Part of a small language model's weights: 9 layers, RMSNorm before each block.
MLP neurons of a small language model. Each row is named by its layer, matrix (gate and up: input weights) and neuron, and shows model dimensions 272-367. Each number is 128 + 24 x the weight over its row's rms, rounded and kept within 0 to 255. A neuron's up and down rows have the sign that makes its largest values positive.
Before each neuron's rows, "fires on" lists the tokens most often at its 100 highest values on Wikipedia text that the model never trained on.

fires on: " north", " North", " south", " west", " east", " Central"
L3.gate166 [ 92 198 150 141 127 133 137  77 112 151  75 153 131 115 166 150 173 139 129 122 104 157 146 149 164 123  92 155 154 109 100 102 110 141 157 161 136 143  80 121 118  93 103 167 126 122 124 170 105 102 150 135 118 131 101 148 123 134  84 119  98 118 160 166 126 142 123 152 120 154 163 133 145 127  96 166 156 127 137 144 137 134 112  73 110 192 129 157 100 105 130 112 166  93 156 110]
L3.up166 [164 103  86 156  98 108 133 135 161 127 141 119  91 100 168  93 107 125 149  94 157 124 111 120 155 152 152 112 130  87 110 101 156 107 113 124 136 152 135 154 162 129 162 134 111 128 156 105 120 132 143 125 130 162 140 132 129  97  94 169 162 150 166 199 143  93 111 137 125 116  79 180 111 101 148 104 147 153 107 127 135 113 125 145  93 100 116 124 156 117 161  98 117 156 124  99]

fires on: ".\n\n", "==\n\n", " ===\n\n", "===\n", "===\n\n", "\".\n\n"
L3.gate255 [155 156 117 146 141 117 127 134 143 131 154 112 143 125 109 132 157  98 183 121 135 107  81 164 114 182 149 106 161 110 127 104 154 125 147 104 140 120 125 128 146 181 146 159 106 100 114 145 119 107 126 125 131 132 120 171 167 104 132 141 194 113 183 134 143 144 156  90 139  66 112 136 133 133 117 129 101 150 168 159 154 139 121 129 122 140  90 159 102 149 127 128 136 111 168 136]
L3.up255 [ 80  94 106 152 140 134 143 119  80 105  96 110 172  78 156 152 151 128 105 134 120 153  74 155 115 144 120 127 206 169 109 158 114 108 120  94 115 148 155 111  70 114 146  97 127 139 166 111 127  99 152 108 115 119 142 110 159  96 155  72 157 162 110 122  91 143 163 117 105 142 134  98 113 115 100 153 146 109  83 153  97 122 139 157 122 153 101  93 126 170 137 127 120 140 135 115]

fires on: " to", " for", " as"
L3.gate373 [120 128 157 120 112 132 115 158 160 158 144 143  84 138 143 138 154 112 138  97 167 148 149  98 115 132 120 112 104 119 109 100 122 150 149 126 110 160 165 114 175 156 123  71 103 160 145 135 124 145  89 132 171 124 132 115 120  82 100 158 153 103 122 147  72 130 142 112 144 154 132  99 137 147 150 184 161 126 128 122 141 139 157 152 165 121 146 133 130 120 135 126 153 155  92  94]
L3.up373 [ 99 102 140 134 120 137 117  95 104 139 132 107 115  73 159 104 140 130 130 136 139 106 146 112  83 115 158 147 149 159 144 100 136  81 133 125 118 143 118 143 128 127 122 158 100 103  87 151  98 108 116  97  83 143 157 118 143 163  79 140 120 137  93 144 127 135 123 136 135 127 110 120 108  78 130  92 111 147 124 133 146 114 121 172 112 117 141 148 131 105 148  86 157 185 101  89]

fires on: " band", " company", " group", " board", " party", " station"
L2.gate251 [149 122  98 116 151 132 162 150 143 145 152 123 143 130 149 143 161 160 127 104 148  94 102  86 100 150 129 140 139 162 111 120 104 122 134 136 116  98 156 119 150 153  98 129 111 105 118 112  94 142 134 140 143 142 127 102  58 107 143  95  83 172  99 111 147 168  88 157 107 118 151 108 121 107  92 151 130 130 126 137  96 176  91  96 174 156 145 152 116 141 144 132 133  92 119 112]
L2.up251 [154 119 164  94  92  91 102 129 113 157 160 143 117 142 100 127 138  95 140 143 160 118 144 120 127 139 116 115 121 129 115  97 134 120 120 154 163 131 108 134 167 136 135 136 161 160 144 118 143  80 101 117  91 128 155 113 116 103 138 100 103 133 109 100 139 107 161  99  75 120 169  90 162 136 152 134 127  95  99 133 101 130 148  99 117 126 124 152 132 143 137  96 170 158 108 151]

fires on: "20", "25", "19", "mann", "itte", "field"
L2.gate354 [146 107  99 109 140 102 123 100  95 129 184 132 136 124 140 142 168 168 102 176 121 131 118 141 157 116  79 124 113  95  79 103 104  87 132 133 108 131 104 129 130 114 129 161 155 140 104 104 131 161 141 139 116 165 166 129 145 102 169 139 108 142 110 145 133 127 141 134 122 110 172 110  81 110 108 102  89  81 107 131  83 115 123 135 146 139 155 132 124 112 108 173 141 129  81 111]
L2.up354 [120 145 107 133 101 127 144 132 102 131 111 129 134  96 168 169 116 119 158 125 124 147  99 114  99 147 117 154 158 115 141 115 117  83 147  95 117 198 137 134 125 124 102  91 169 138 143 173 175 145 130 126  93  85 143 156 103 111 113 124 136 129 125 110 154 143 117 108 133 146 148 124 123  97 131 111 138 118 111 141  88 148 173 152 150 122 116 129 163 158 123 180 117 115 100  99]

fires on: " Qu", "22", " Z", "em", "K", ":"
L2.gate567 [105  81 126 144 154 153 118 117  91  64 123 123 159 140 120 144  99 110 173 120 102 153 172 166 117 117 106 109 145 147 139 153 103 135 111 154 118 147 155 151 112 108 134 121  62 116 174 141 139 140 158 122 138 138 110 164 142 117 163 115 103 117 128  89 105 182 144  82 111  97 111  97  83  95 157 160 155 122 122 120 128 136 121 114 127 132 133 119 137 142  92 110 150 188 137 139]
L2.up567 [121 123 114  96 163 153 161 146 162 144 116 120 122  85 107 110 108 119 105  91 147 129 101 115 100 140 132 106 112 131 176 151  99  86 131 116 111  83 104 152 132 109 168 180 158 132 113 137 136 132 167 157 163 107 129 120 116 145 134 126 177 157 125 170 137 119 163 133 123  86 111 133 105 144 105 124 136 165 106 130  90  97 118 134  83 129 115 106 177 103 150  74 159 135 117 136]

fires on: " early", " north", " south", " late", " west", " mid"
L2.gate795 [160 146 131 127 110 103 138  95 125 173  90 108 144  74 149 179  95 142 157 106  93 113 141 172 133 122 105 126 134 162 133 121 122 151 128 131 113 124  93 145 127 134 141 129 132 105  97 121  74  88 125  81 147 145 159 127 103 127 131 137 138 163  97  87 103  98 142 116 123 146 163 170 186 102 133 160 131  86 102 147 178 143 104 112 152 149 124 153 135 102 116 153 151 166 150 103]
L2.up795 [110 126 108 162 154  79 152 128 146 158 139 164  90 118 145 118 125 150 165 111 164 151 141 155  97 160 143 135 168 150 103 129 153 157 165 143 113 121 150 139 156 149 131  87 105 125 155 132 148 132  98  97 104  90  95 111 166 152 121 157 120 105 140 147 133 112 105 146 143 108 134 137  89 123 129 111 164 100 113 144 136  77 124 133 144 141 156 127 121  88 111 128 126  90 163 135]

fires on: " Le", " la", " La", " le", " married", "ach"
L2.gate66 [103 110 137 148 132 100 117  81 141 161 117  85 109 144 123 157 123 159 134 160 147  92 138 145 153 155 123 110 144 161 184 154 150 112 112 107 155 104 161 104 167 149 141 140 106  98 159 158 105  97 121 161  99 114 102 135 133 166 142 118 145 133 183 141 113 104 111 104 126 137 129 109 181 111 130 118 177 128 151 180 109 154 101 128 137 109 133 130 137 148 116 157 165  95 158 152]
L2.up66 [170  99 159 153  91 123 127  99 117 130  82 100  97 167 121  81 117 122 128 118 152 125 141 146 140 143 113 140 131 156 152 138 163 120 152 134 165 122 107 123 162 122 102 195 108 115 112 120 109 131 165 174 110 104 138 139 100 106 104 155 102 131 164 146 168 107  85 116 140 109 140 154 162  90 108 159 100 117 139 123 128 138 149 124 149 119 113 175 158 142 115 144 134 133 124 188]

fires on: ".\n\n", "\n\n", ")\n\n", " |\n\n", ").\n\n"
L3.gate572 [ 89 133 159  79 150  98 121 107 190 112 123 133  80 147 131 128  91 122  91 127 149 138 108 111 100 143 155 123 164 155  84 122 172 112 121 150 116 100 149 115 105 127 161 113  97 136  99  79  94 120 101 106 102 132 149  95 153 166 115 126 115 134 175  89 115 125 152 109 149 103 145 129 106 173 129 147 104 128 115 140 168 125 184 111 129 139 105 133 103 150 143 124 121 142 162 132]
L3.up572 [ 96 123  83 114 133 150 130 161 135 120 143 135 157 104 107 118 146 143 156  93 140 128  81  91  96 161 123 159 149 104 128 150 105 123  90  83 164 123 162 131 148 134 139 125 122 123 166  97 101 172 148 125 119  99 148 118 139  79 149 127 110 137 120 147 125 117 114 129 120  96 141 131 110 130 122 132 121 135 159 121 124 161 110 155 139 102 115 122 132 140 142 119 116 151 149 162]

fires on: " to", " for", "==", "====", "===", " of"
L3.gate716 [179 104 156 145 129 118 137  74 100 156 137 144 124 131  94 121 131 153 112 155 118 147 162 121 144 123 142 142 146 171 131 117 155 115 109 115  98  98 104 111 151 108 187 137 110 116  99 161 181 164 140 133 166 139 164 143 140 115 132 135 150 176 174 115 142 163 133 153 135 133  86 121 146 157 113 181 140 126 163 101 183 120 112 132 144 146 143 127 129 121 146 134  99 162 147  87]
L3.up716 [157  97 108 129 133 139 113 110 129 144 125 142 140  75  93 117 147  99 118 130  95 114 143 149 146 145 101 161 106 146 112  89 103 134 175 121 123 170 119 102 171 120 119 145 130 137  95 172 157 138  99 137 129 136 152 166 121 129 124 158 104 120 138 106 109 120 149 150 164 167 157 148 136  95 114 166 120 146 127 137 124 121 171 140 111 142 166 111 147 111 129 148 150 165 138 138]

fires on: "-", " finished", "16"
L3.gate463 [ 72 134 155 133 168 124 109 104 152 140 133 135 128 116 130 115 118 148 138 153 136  82 174 167  64 103  99 131 171 129 157  95 153  80 149 137 111 108 105 127 124 121 148 144  98 142 115  82 135 102 130 130  94 166 130 164 176 108  83  96 144  96 170 153 121  89 101 189 116 125 103  98 118 140 105 158 109 146 111 140 108 125 120 123 104 119 152 130 142 122 143 103 111 108 108 132]
L3.up463 [117 118 134 134 148  92 103 178 149 113 117  98 134 105 139 114 112 135 158 137 170 107 138 127 169 123 157 145 138 128 168 157 185 110 152 120  84 160 137 134 118 145 178 149 131  98 128 111 133  80  99 145 111 120 107  97 137 143 105 106 108 132 109 118 101 136 111 104 155  95  91 117  85 170 111 155  98 112 128 141 112 131 132 154 154 119  88 162 176 133 142 164 129 129 116 166]

fires on: "),", ");", " |", "\",", " ;", " in"
L3.gate757 [148 159 166 135 185 125 165 145 153  83 152 147 128 175 134 124 105 120 116 142 110 160 143 136 107 121 108 142 131 121 163 125 125  92 134 106 151 103 157 124 162 156 137 120 129 156 135 125 106 116 138 108 130  90 102 162 111 145 123 116  93 154 113  93 152 126 145 153 138 127 129 108 150 150 109 132 134 117 138 117 131 148 128 192 129 121 127 106 161 132 179  89 119 137 105 115]
L3.up757 [134 136 167 144 150 134 107 141 117 118 161 118 134 137 133 155 135 142 115 139 130 121 157  94 116 117 135 121 136 111 162 115 113  92 136 137 133 137 100 108 114 103 110 166 130 115 126 143 113 122 151 140 155 112 108  80 110 145  92 127 142 134 161 100 158 135 173 148 117 113 119 145 123 117 160 127 142 169 164 115 136 163 119 106 109 126 156 138 145 161 110 149 165  79 172 143]

fires on: "3", "4", " /", " ", "2"
L3.gate638 [145  86 155 113 131 203 118 156 117  73 138 142 133 128 147 146 139 148 104 148 170 119 114 144 166 132  96 155 123 174 101 134 105 122 132 117 129  94  79 139 111 130 150  97 132 141 117 118  99 139 115  77 142 123 156 143 144 104 124 155  98  89 150 132 152 118 184 139 123  91 125 150  72 142  97 134 118 146 126 113 112  95  85 129 129 124  75 112 177 153 128 145 151 167 131 105]
L3.up638 [131 133 138 126  98 138 132 167 150 139  98 111  93 146  75 124 141 106 127 125 117 136 108  97 135  96 139 136 124 108 180 139  93  91 157 114 117 111 116 107 150 112 120 163 152 111 150 140 129 151  89 135 146 155 122 121  94 149  68 130 156 133  91 173  72 140 101 117 139 153  99 154  98  94 103 167 105 144 137 108 114 170 103 130 121 108 157 115 111 109  96 123 108 113 129 119]

fires on: " in", " to", " on", " for"
L3.gate748 [162 141 147 142  88 165 118  99 125 168 144  87 101 100 127 155 144 156 148 126 154 145 140 118 160 140 131 140 143 125 170  87  99 134  96  85 141 138 148 161 115 125 147 152 144 165 138 138 119 167 147 125 143 152 151 136 105 112 153 114 132 141 121  95 137 110 139 138 102 132 116 136 128 118 171 134  80 135 118 123  85 162 113 140 178  94 153 157 115 107 150 147 138 148  89 107]
L3.up748 [123  87 119 110 127 131  88 134 163 103  95 137 115 107 127 104 158 125  84 159 154 107 131 153 119 155 115 158 131  94 165 112 102 123  98 126 137 122 116  81 157 153 169 161 103 165 112 129  97 159 185 146 108 114 138 142 131 113 154 145 149 124 101 114  87 142 124 168 141 138 110 161 111 102 161 119 131 141 155 149 114 121 105 139 133  96 150 127 125 113 148  98 147 165  75 140]

fires on: "',", " .", "\",", ").", "),", ",\""
L2.gate463 [152 169 171 128 150  96 143 125 167 112 115 144 115 145 158 144 158 117 116 116  85 133 120 151 135 121 111 132 159 118 114 131  90 123 108 103 125 148 139 138 131 138 117 140 115 149 165 131 101 114 106 141  92  84 109 104 117 144 155 132 146 161 137 139 150 118 176 127 162  86  98 137 140 148 146 120 124 140 150 140 110 156 152  99 130 117 148 114 131 160 114 123 110 110 154 129]
L2.up463 [143 122 104  99 138 128 144  97 112 163 128 127 141 167 102  99  87 122 129 143 124 118 148 101 154 103 138 161 114 161 113 110 124 129 126 116 143 156 155 103 177  87 156 127 155 146  89 120 133 139 130 164 140 120 147 100  87 147 127  89 129 164 179 149 134 157 119 116 162  90 137  78 124 113 134 137 145 134 131 170 123 138  95 145  89  88 153 124 137 121 129 118 111  96 126 116]

fires on: "===", "==", "===="
L2.gate618 [141 137 108 166 113 126 155 136 157 150 150 125 101  99  89 145 144 106 135 131 129 126 167 163 148 131 106 132 165 106 173 118 126 156 124 106 166 141 134 143 189 120 109  96 112  79 129 151  85 164 134 115 141 114 139 169  99 122 151 157 155 126 107 127 139 109 155 134 120 146 137 150 124 142  98 135 171 119 145 115 147 148  95 134 171 139 109 136  96 138 176 173 140 129 109 130]
L2.up618 [114 152 139 143 131 152 138 129 110  86 134 136 114 129 136 132 170  77 140 162 109 158 148 110  99 153 149 143 158 127 107 161 119 158 167 116 114 146 131 161 179 105 143 141 121 150  75 146 132 131 123 103 177  96 115 141 116  94 157 136 139 138 119 100  84 124 177 153 183 114 110 138 130 136 170 135 121 139 179 100 170 165 119 140 135 154 141 146 122 142 151 112 112 167 173 159]

fires on: "K", "N", "L", "S", "W", "\""
L3.gate383 [120  92  90 143  98 118 125 133 122 192  95 110 120 113 134 178  95 117 141  88 117 133 138 132 154 129 121  99 153 131 123 160  86 149 138 113 120 127 104 123 143 140 114 131 124 125 101  67 151 138 147 156 167 131 122 158 149 132 144  95 157 147 122 164 188 126 130  95 160 123 149 162 170 109 167 112 129 102 106 183  77 104 165 117 126 142 118 106  84 110 135 149 162  86  91 102]
L3.up383 [ 76 124 102 174  89 108  93 135 104 159 120 135 164  90 148 139 146  98 135 133 169  93 111 129 117 115 123 131 111 128  94 119 106 140 120 152 114 143  96 133 146 130 101 111 123 137  97 161 118 193 140  90 109 147 114 162 181 114 140 140 146  67  95 149 145 143 154 120 164 110 130 128 138 126 126 132 137 130 113  91 144 131 125 142 119 166 133 117 136  94  97 139 171 145 132 120]

fires on: "==", "|---|---|---|---|---|---|\n", " f", "|---|---|---|---|---|\n", " ==\n\n", "|---|---|---|---|\n"
L3.gate457 [152 122 102 117 169 135 113 106 142 129 147 112 132 128 109 143 143 117 138 120 124 177 160 131 160 116 101 160 186  92  97 117 117 142 122  95 121 106 171 162 142  90 104  95 165 119 130 141 116 155 164  97 103 170 161 113  85  86 172 158  88 116 110  98 148 151 104 106 175 148  99 143 147 143 120 143 131 105 153 114 152 121  95 141 112 165  86 110 121 136 145 169 129 126 157 114]
L3.up457 [ 96 140 105  58  94 152 135 101 131 110 106 114 143 156 127  99 124 137 156 100 137 136 137 115 175 153 106 125 155 151  86 120 123 143 152 131 143 156 130 117  92 110 180  87  99 103 144  88 140 104 119 122 167 152 127 134 129 104 153 131 113 165 155 123 136 137 123 135  96 122 134 136 141 118 155  91 158 160  87 118 164  89 138 103  83 155 158 103 118 169 104 106 117 146 113 129]

fires on: " I", " KOR", " She", " Man"
L2.gate764 [119 155 130 138 127 150 111  95 122 183  94 118 151 116 153  96  92 113 130  90 124 153 157 141  92 149 125 133 147 156 132 117 154 129 136 131 128 109 116 121 127 108 165 126 147 137 162 140 104 123 149 138  90 119 145 155 134  94  49 132  94  98 113 108 145 146 148 164 147 105 143 117 130 136 152 116 139 131 153 135 115 119 137 116 110 106 100 161 122 140 122  97 115 145 147  78]
L2.up764 [ 77 107  97  95 111 133 146 156  79 123 130 125 105 124 170 154  99  82 136  89 124 107 141  98  84 143  93 151 139  97 172 145 105 115 148  86 104 169 107  98 107 114 157  96 123 138 170 125 163 134 192 137 138 156 127 101 148 117 123 176 143 160 136 146  98 110 131 109 150 158 154 140 102 135 111  95 158 112  92 142 147 138 128 161 140 154 148 104 115 124 134 119 140  95 144 127]

fires on: " in", " with", " or", " of", " and"
L2.gate312 [127 129 150 159 148 110  92 158 180 154 103 142 111 143 121 185 143 110 106 143 149 102  90 131 141 128 116 155  82 138 109 134 151  97 176 132 104 135 140 159 146 134 164 149 129 155 124 145 155  99 129 153 108 138  71 116 105 118 139 100 165 117 148  86  92 105 139 110  98 146 107 160 140  87 107 149 108  96 140 132 142 104 106 169 122  87 118 114 140  95 130 116 114 115 126 129]
L2.up312 [132 114 151 157 154 139 125 170 177 116 159 129 118 164 109 138 161 137 110 158  84 162 129 116 126 130  82 148 173 136 105 117  97 176 121 151 141 170 125 170 134 104 146 144 163 146 115 110 158 133 137 152 131 148 103 102  93 151 120 122 140 142 129 133 121 129 166  97  95 119 103 135  91 164  88 119 149 174 101  66 103 132 144 153 140 117  93 136 131 131 126 137 119 135 112 137]

fires on: " |", " from", " with", " as", " in"
L3.gate148 [141 102 126  98 124 100 153 138 187 167 102 131  87 108 137 121 167 112 114 132 145 117 159 170 158 123 119 125 119 158 140  85 148 102 156 138 109 201 152 142  99 146 173 152 102 150 112 158 110 121 138 150 143 165 119 106 158 103 123 137 130 145 125 110 129 138  98 101 129 133 124 123 120 162 166 140 102 109 138 139 106 142 168 137 114 127 111 160 121 139 126 102  95 151 142  79]
L3.up148 [102 117 118 132 163 133 147 116 122 141 157 142 104 185 152 108 124 157 167 158 155 151 123 145 130 147 126 162 164 136 152 140 149 102 163 159 137 128 113 127  72 132 113 143 117 108 155 105  98 139 147 152 135  92  66 140 123 167  85 146 146 155 117 127 112 155 110 110 123 141 103 113 141 138 103 150 128 104  97  92 105 150 126  93 124 125  97  95 176  85  88 146 149 144 127 174]

fires on: " ===\n\n", "===\n\n", "==\n\n", " ==\n\n", "====\n\n", " ==\n"
L3.gate786 [167 144 138 119 123 110 130 165 109 120 140 157 129 149  95 150 137 147  99 123 118 137 131 148 157 125 156 117 154 144 159 150 155  97 122 123 113 184 102 136 121 120 144 107 152 119 114 163 147 115 100 119 126 117 149 113 141 103 143 111 153 110 122 132 113 103 138 129 130 156  95  82 133  88 106 156  98 134 102 139 148 151 161 124 123 133 129 120  98 164  80  80 116 150 130 154]
L3.up786 [143 121 113 143 160 120 113 128 163 126 126 106  96 122 126 137 152 144 104 136 117 115 143 158 115 111 112 144  80 117 122 140 145 132 115 132 145 133 137 165 124 147 163  98 151 118 132 156 137 139 136 111 128 137 144 110 105 122  99  99 108 143 136 104 160 119 111 136  83 140 141 147  92  92 111 157 127 122  79 125 154 126 110 138 116 174 152 108 166 101 116 120 136 165  87 117]

fires on: ".", " it", " she", "y"
L3.gate661 [142 152 135 132 106 131 144  81 153 140 140 145 158 134 149 109  69 139 121 135 107 142 119  90 148 176 110 117 199 109 109 170 150 138 145 154 111 128 155 103 134  96  87  92  74 108 105 129 134 141 109 166  94 142 115 133  98 142 118 138 148 107 128 170 104  95 116 133 145 172 158 162 104 110 133 116 105 103 126 122 128 147 137 110 155 134 128 146 139 125 159 113 135 137  99 158]
L3.up661 [127  99  88  97 106 150 114  98 141 136 147 159  64 149  85 124 128 104 158 106 141 131 103 137 136 133 153 166 173 144 115 115 132 100 129 153  76  86 115  98 143  96 144 139  99 148 111 147 126 148 102 119  90 151  97  93 135 127 108 122 125 118 179 139 148 162 105  71 136 125 167 102 132 151 152 109 133 137 134 118 128  98 121 100 111 111 147 116  97 112 147 139 126 112 160 131]

fires on: " of", "og", "-w", " station", " estate", " board"
L2.gate559 [145 126  89  99 121 115 139 159 153 121 146 101 150 179 151  98 138 139 121 154 144 120 148 138 123 121 152 141 133 137 153  89 131 141  94 146 153 143 141 119  90 179 119 158 105 140 127 139 125 114 158 132 118 106 145 112 138  95 141 137  98  92 154 134 137 162 117 123 120 107 129 169 118 109 106 134 146  84 154 132 133 157 122 126 139  97 107 104 161 121 149 166 166 129  98 171]
L2.up559 [125 130 105 133 135  84 136 126 157 153 133 103 129  93 124  94 132 152 123 136 158 155 115 117 128 142 157 123 183  78 115 133 169 159 121 106 134 131 102 135 106 144 150 115 137 121 130 147 154 114 146 102 110 142 137 116 101  91 113  90 121 129 163 127 137 112 144 136 105  76 139 116 140 100 139 101 137 127 144 156 155 151 116 127 126 111 133 150 101 122 149 106 141 159 146 120]

fires on: " of", "–", "2", "3", "an", " enough"
L3.gate123 [112 111 145 146 134 125 144 151 142 134 111 127 122 109 125  86 122 117 170 146 125 103 162 140 156 126 116 129 154 105 141 162 116 126 120  92 151 128 131 112 151 141 153 126 111 124 140 108 130 162 127 110 149  90 172 104 127 117 135 105 128 103 152  98 147 116 128 137 135 119 134 139 148 131 153 169 140 109 164 141 138  86 115  76  98 136 163 104 120 152 181 100 102  92 137  98]
L3.up123 [137 147 140 114 134 165 101 131 120 153 118  81  92 136 118 124 132 134 112 103  86 137 141 108 120 101 155 136  92 137 127 145  98 120 119  73 118 124 120 144 131 125  90 161 128 124 143 109  82 101 123  94 137  79 127 133  94 119 101 155 134 147 107 173 138 139  84 157 111 162 146 126 128 147 120 126 161 152  96 123 134 158  71 131 113 101 124 123 124 110 136  95 101 141  87 159]

fires on: " |\n\n", "\"\n", ")\n\n", ".\n", ":\n\n", ":\n"
L2.gate314 [131 128 143 143 123  78 158 135 133 145 105  91 113  73 105 184 155 119 111 141 152 129 125 110 139 138 135 109 145 119 119 170 154 136 118  93 162 121 159 111 121  84 117 129 143 142 131 153  95 133 118 119 153 149 157 132 146 109 183 116 141 125 171 132 166 115 149 109 159 107 125 146  80 140 129 162 127 130 136 133 133  98 117 128 165 155 142 150 120 121 100  99 125 171 139 146]
L2.up314 [140  83 141 160 105 135 142 123 107 181 155 118 145 101 118 141  89 174 105 103 125 104  99 146 129 125 154 161 142 121 151 154 109  77 146 153 138 135 158 122 125 164 132 123 127 161 120 130 104 119 124 202  94 138 139 126 149 102 155 122 138 174 131 161 147 147  64 132 173  88 130 118 151 103  99 106 140 171  94  98 122 133 137 155 151 112 100 146 169 120 143 150 126 115 118 135]

fires on: " Al", " La", " la", " Sa", " Cal"
L2.gate598 [132  94 115 137 107 105  98 134 132 186 125  97 111 125 127 115  80 109 168 159 156  83 140 134 137 157 119 159 111 160 146  85 149 115 137  94 102  93 120 115 109  89 171  77  96 158 124 134 125 104 111 157  96 130 137 116 159 148 134 122 111 145 116 118 115  96 119 110 118 168 111 127 117 145  96 107 127 112 114 146  93  96 151 109 129 137  84 118 133 133 116 160 125 115 146 159]
L2.up598 [ 95 149 144 126  94 141 125 108  91 172 104 144 119 100 142 140  88 126 131  93 110 136 145 144 138 166 139 141 127 137 158  97 116 163 106 135 110 127 106 128 146 137 128 131 105 102 122 154 111 130 124 113  97 114 118 176 104 127 155 145 124 120 142 143 123 113 156 111 133 177 148 148 128 148  80 112 117 103  90 163  90 149 161 141 184 107 177 124 122 118 159 151 102 128 169 164]

fires on: " ===\n", " ==\n", "===\n\n", " ==\n\n", ".\n\n"
L3.gate510 [129 120 143 143 124  75 158  94 117 115 147 114  98 138 120 163 114 166 157 114 142 133 127 125 103 162 132 115 115 125 129 150 145  93 149 139 109 106 132 132 116 137 173  95 157 119 163 159 139 142 128 155  82 137 146 139 161 107 103 113 133 120 138 123 141 103 132 127 123 142 143 128 115 103 143 122 135 142 140 129 156 131 100 102 143 154 119  86 139 125  76  99 114 133 122 139]
L3.up510 [ 90 175 154 152 160 140 125  91  98 138 123 162 139  94 134 166 117 150 122  95 113 125 119  96 124 102 152  92 130 167  96 117 104 124 128 120 157 131 105 152 124 159 146  98 134 122 149 167 126 116 137 126 121 112 182 113 106 125 161 120 154 120 131  84 136 147 114 115 148 146 107 104  85 121  73 139  97 122 143 138 113  99  87  94 139 150 136 139 134 115 102 117 120 109 147 127]

fires on: " O", "ed", "==", " member", "E", "ic"
L3.gate131 [114 118 109 113 118 170 121 173  95 151 161 104 133 103  98 104 115 106 145 136 112 121 162 144 105 140 152 126 152 125 108 101 128 151 114 120 125 122 142 177 125  90  72 132 124 126 157 160 131  99 127 149 131 116 154 143  86  62  97 117 103 105 102 120 126  93 118  94 155 158 125 148 101 107 157 133  79  98 133 107 153  92 125 150 157  94 109 122 116 102 154 131 173 131 108 148]
L3.up131 [128 134 110 135 156 149 143 120 103 105 176 121 104 108 111 118 124 147 195 119 143 138 138 109 108 113 158 107 144 172 156 113 102 167  92  89 173 130 121 127 121 147 119 109 117 147 122  98 124 152 112  95 155 153 159 111 147 141 154 144  99 111  92 114 159 134 146 112 159 144 135 127 124 134 148 164 100  88 150 164 123 155 133 120 124 165 115 146  81 154 146 158  87 122 117 165]

fires on: "-", " with"
L2.gate465 [161 106 178 128 126 130 139  94 161 163 116 124 112  88 100 120 110  97  97 127 162 145 139 116 136 176 123 146 144 118 116 111 100  57 161 112 127 167  99  77 135 124 159 178 104 147 128 153 120 103 102 143 156 148 141 128 149 124 125 146 156 103 152 120  89 128 117 114 111 161 110  98 119 150 124 107 115 138 100 130 134  91 145 134 138  91  98 158 138 119 160  96 140 140 127 156]
L2.up465 [127 145 129 115 136 125  99  84  83 159 127 129 126  95 115 106 172 107 113 145 128  79 120 105 165 128 120 109 135 100 141 118 143 145 152 122  77 134  86 157 124 154 138 125 166 141 116 103  94 124  87 102 130 131 114 134 173 108  71 163  83 133  85 133 101 105 125 119 136 129 116  91  57 142 155 155  94 137 145 155 129 129 155 156 159 105 105 134 145 133 115 107 113 143 129  97]

fires on: "ing", "ed", " such"
L3.gate117 [ 89 116 153 147 163 117 148 118 136 153 157 115  97 115 118 130 148 122 143 124 144 100 112 107 140 112 105 118  85 135 109 133  76 162 134 155 110 161 119 113 108 170 144 126 125 149 164 148 154 137 166 128 134 145 111 166 126 132 131 137 119 175 121 145 124 165 150 142 156 158 136 118 139 132 111 148 158 152  95 135 150 145 139 116 132 122 135 121  97 126 134  91 137 173 117 131]
L3.up117 [143 138 109 121 142 110 119 113 118 134 193  93 103 156 124  99 170 145 106 150 132 122 113 154 150 130 171  93 130 134 122 108 142 147 150  99 152 174 105 117 146 157 129 117 126 124 171  97 138 121 105 131 143 134 127 147 129 116 138  86 133 148 127 144 119 130 122  92 135 136  88 101 102 170 122 113 111 152 121 144  87 119 105 143 121 124 136 157 112 126 137 121 145 102 135 101]

fires on: " of", " such", " early", "er", " late"
L2.gate610 [108 106 157 146 137 162 139 107 136 117 102 111 105 145 157  86 101 133 133 142 159 134  77  92  85 121 129 100 115 115 129 122 187 175 135 103  79 128  87 141 109 131 119 160 137 113 118 174 110 165 124  84 104  91 109 116 119 114 106 127 144 168  89 128 156  77 159 148 144 127 133 145 135 140 141 147 128 167 148  72 109 133 123 146 154 126 143 135 145 143 125 148 167 110 102  99]
L2.up610 [142 131 120 141 158  92  77  78 115 121 148  91 107 141 102  95 144 142 115 156 102 102  88 147 169 159 133 104 103 144 120 129 141 148 156 130 132  96 128 145 135 161  99  90 100 138 125 114 142 160  80 112 124  91 113 134 152 121 162 127 156 133  89 164 139 116 128 151 101 119 175  93 152 177 168 119 121 163 106  79 141 161 160  94 143 130 130 132 114 132 133 128  91 140 143 137]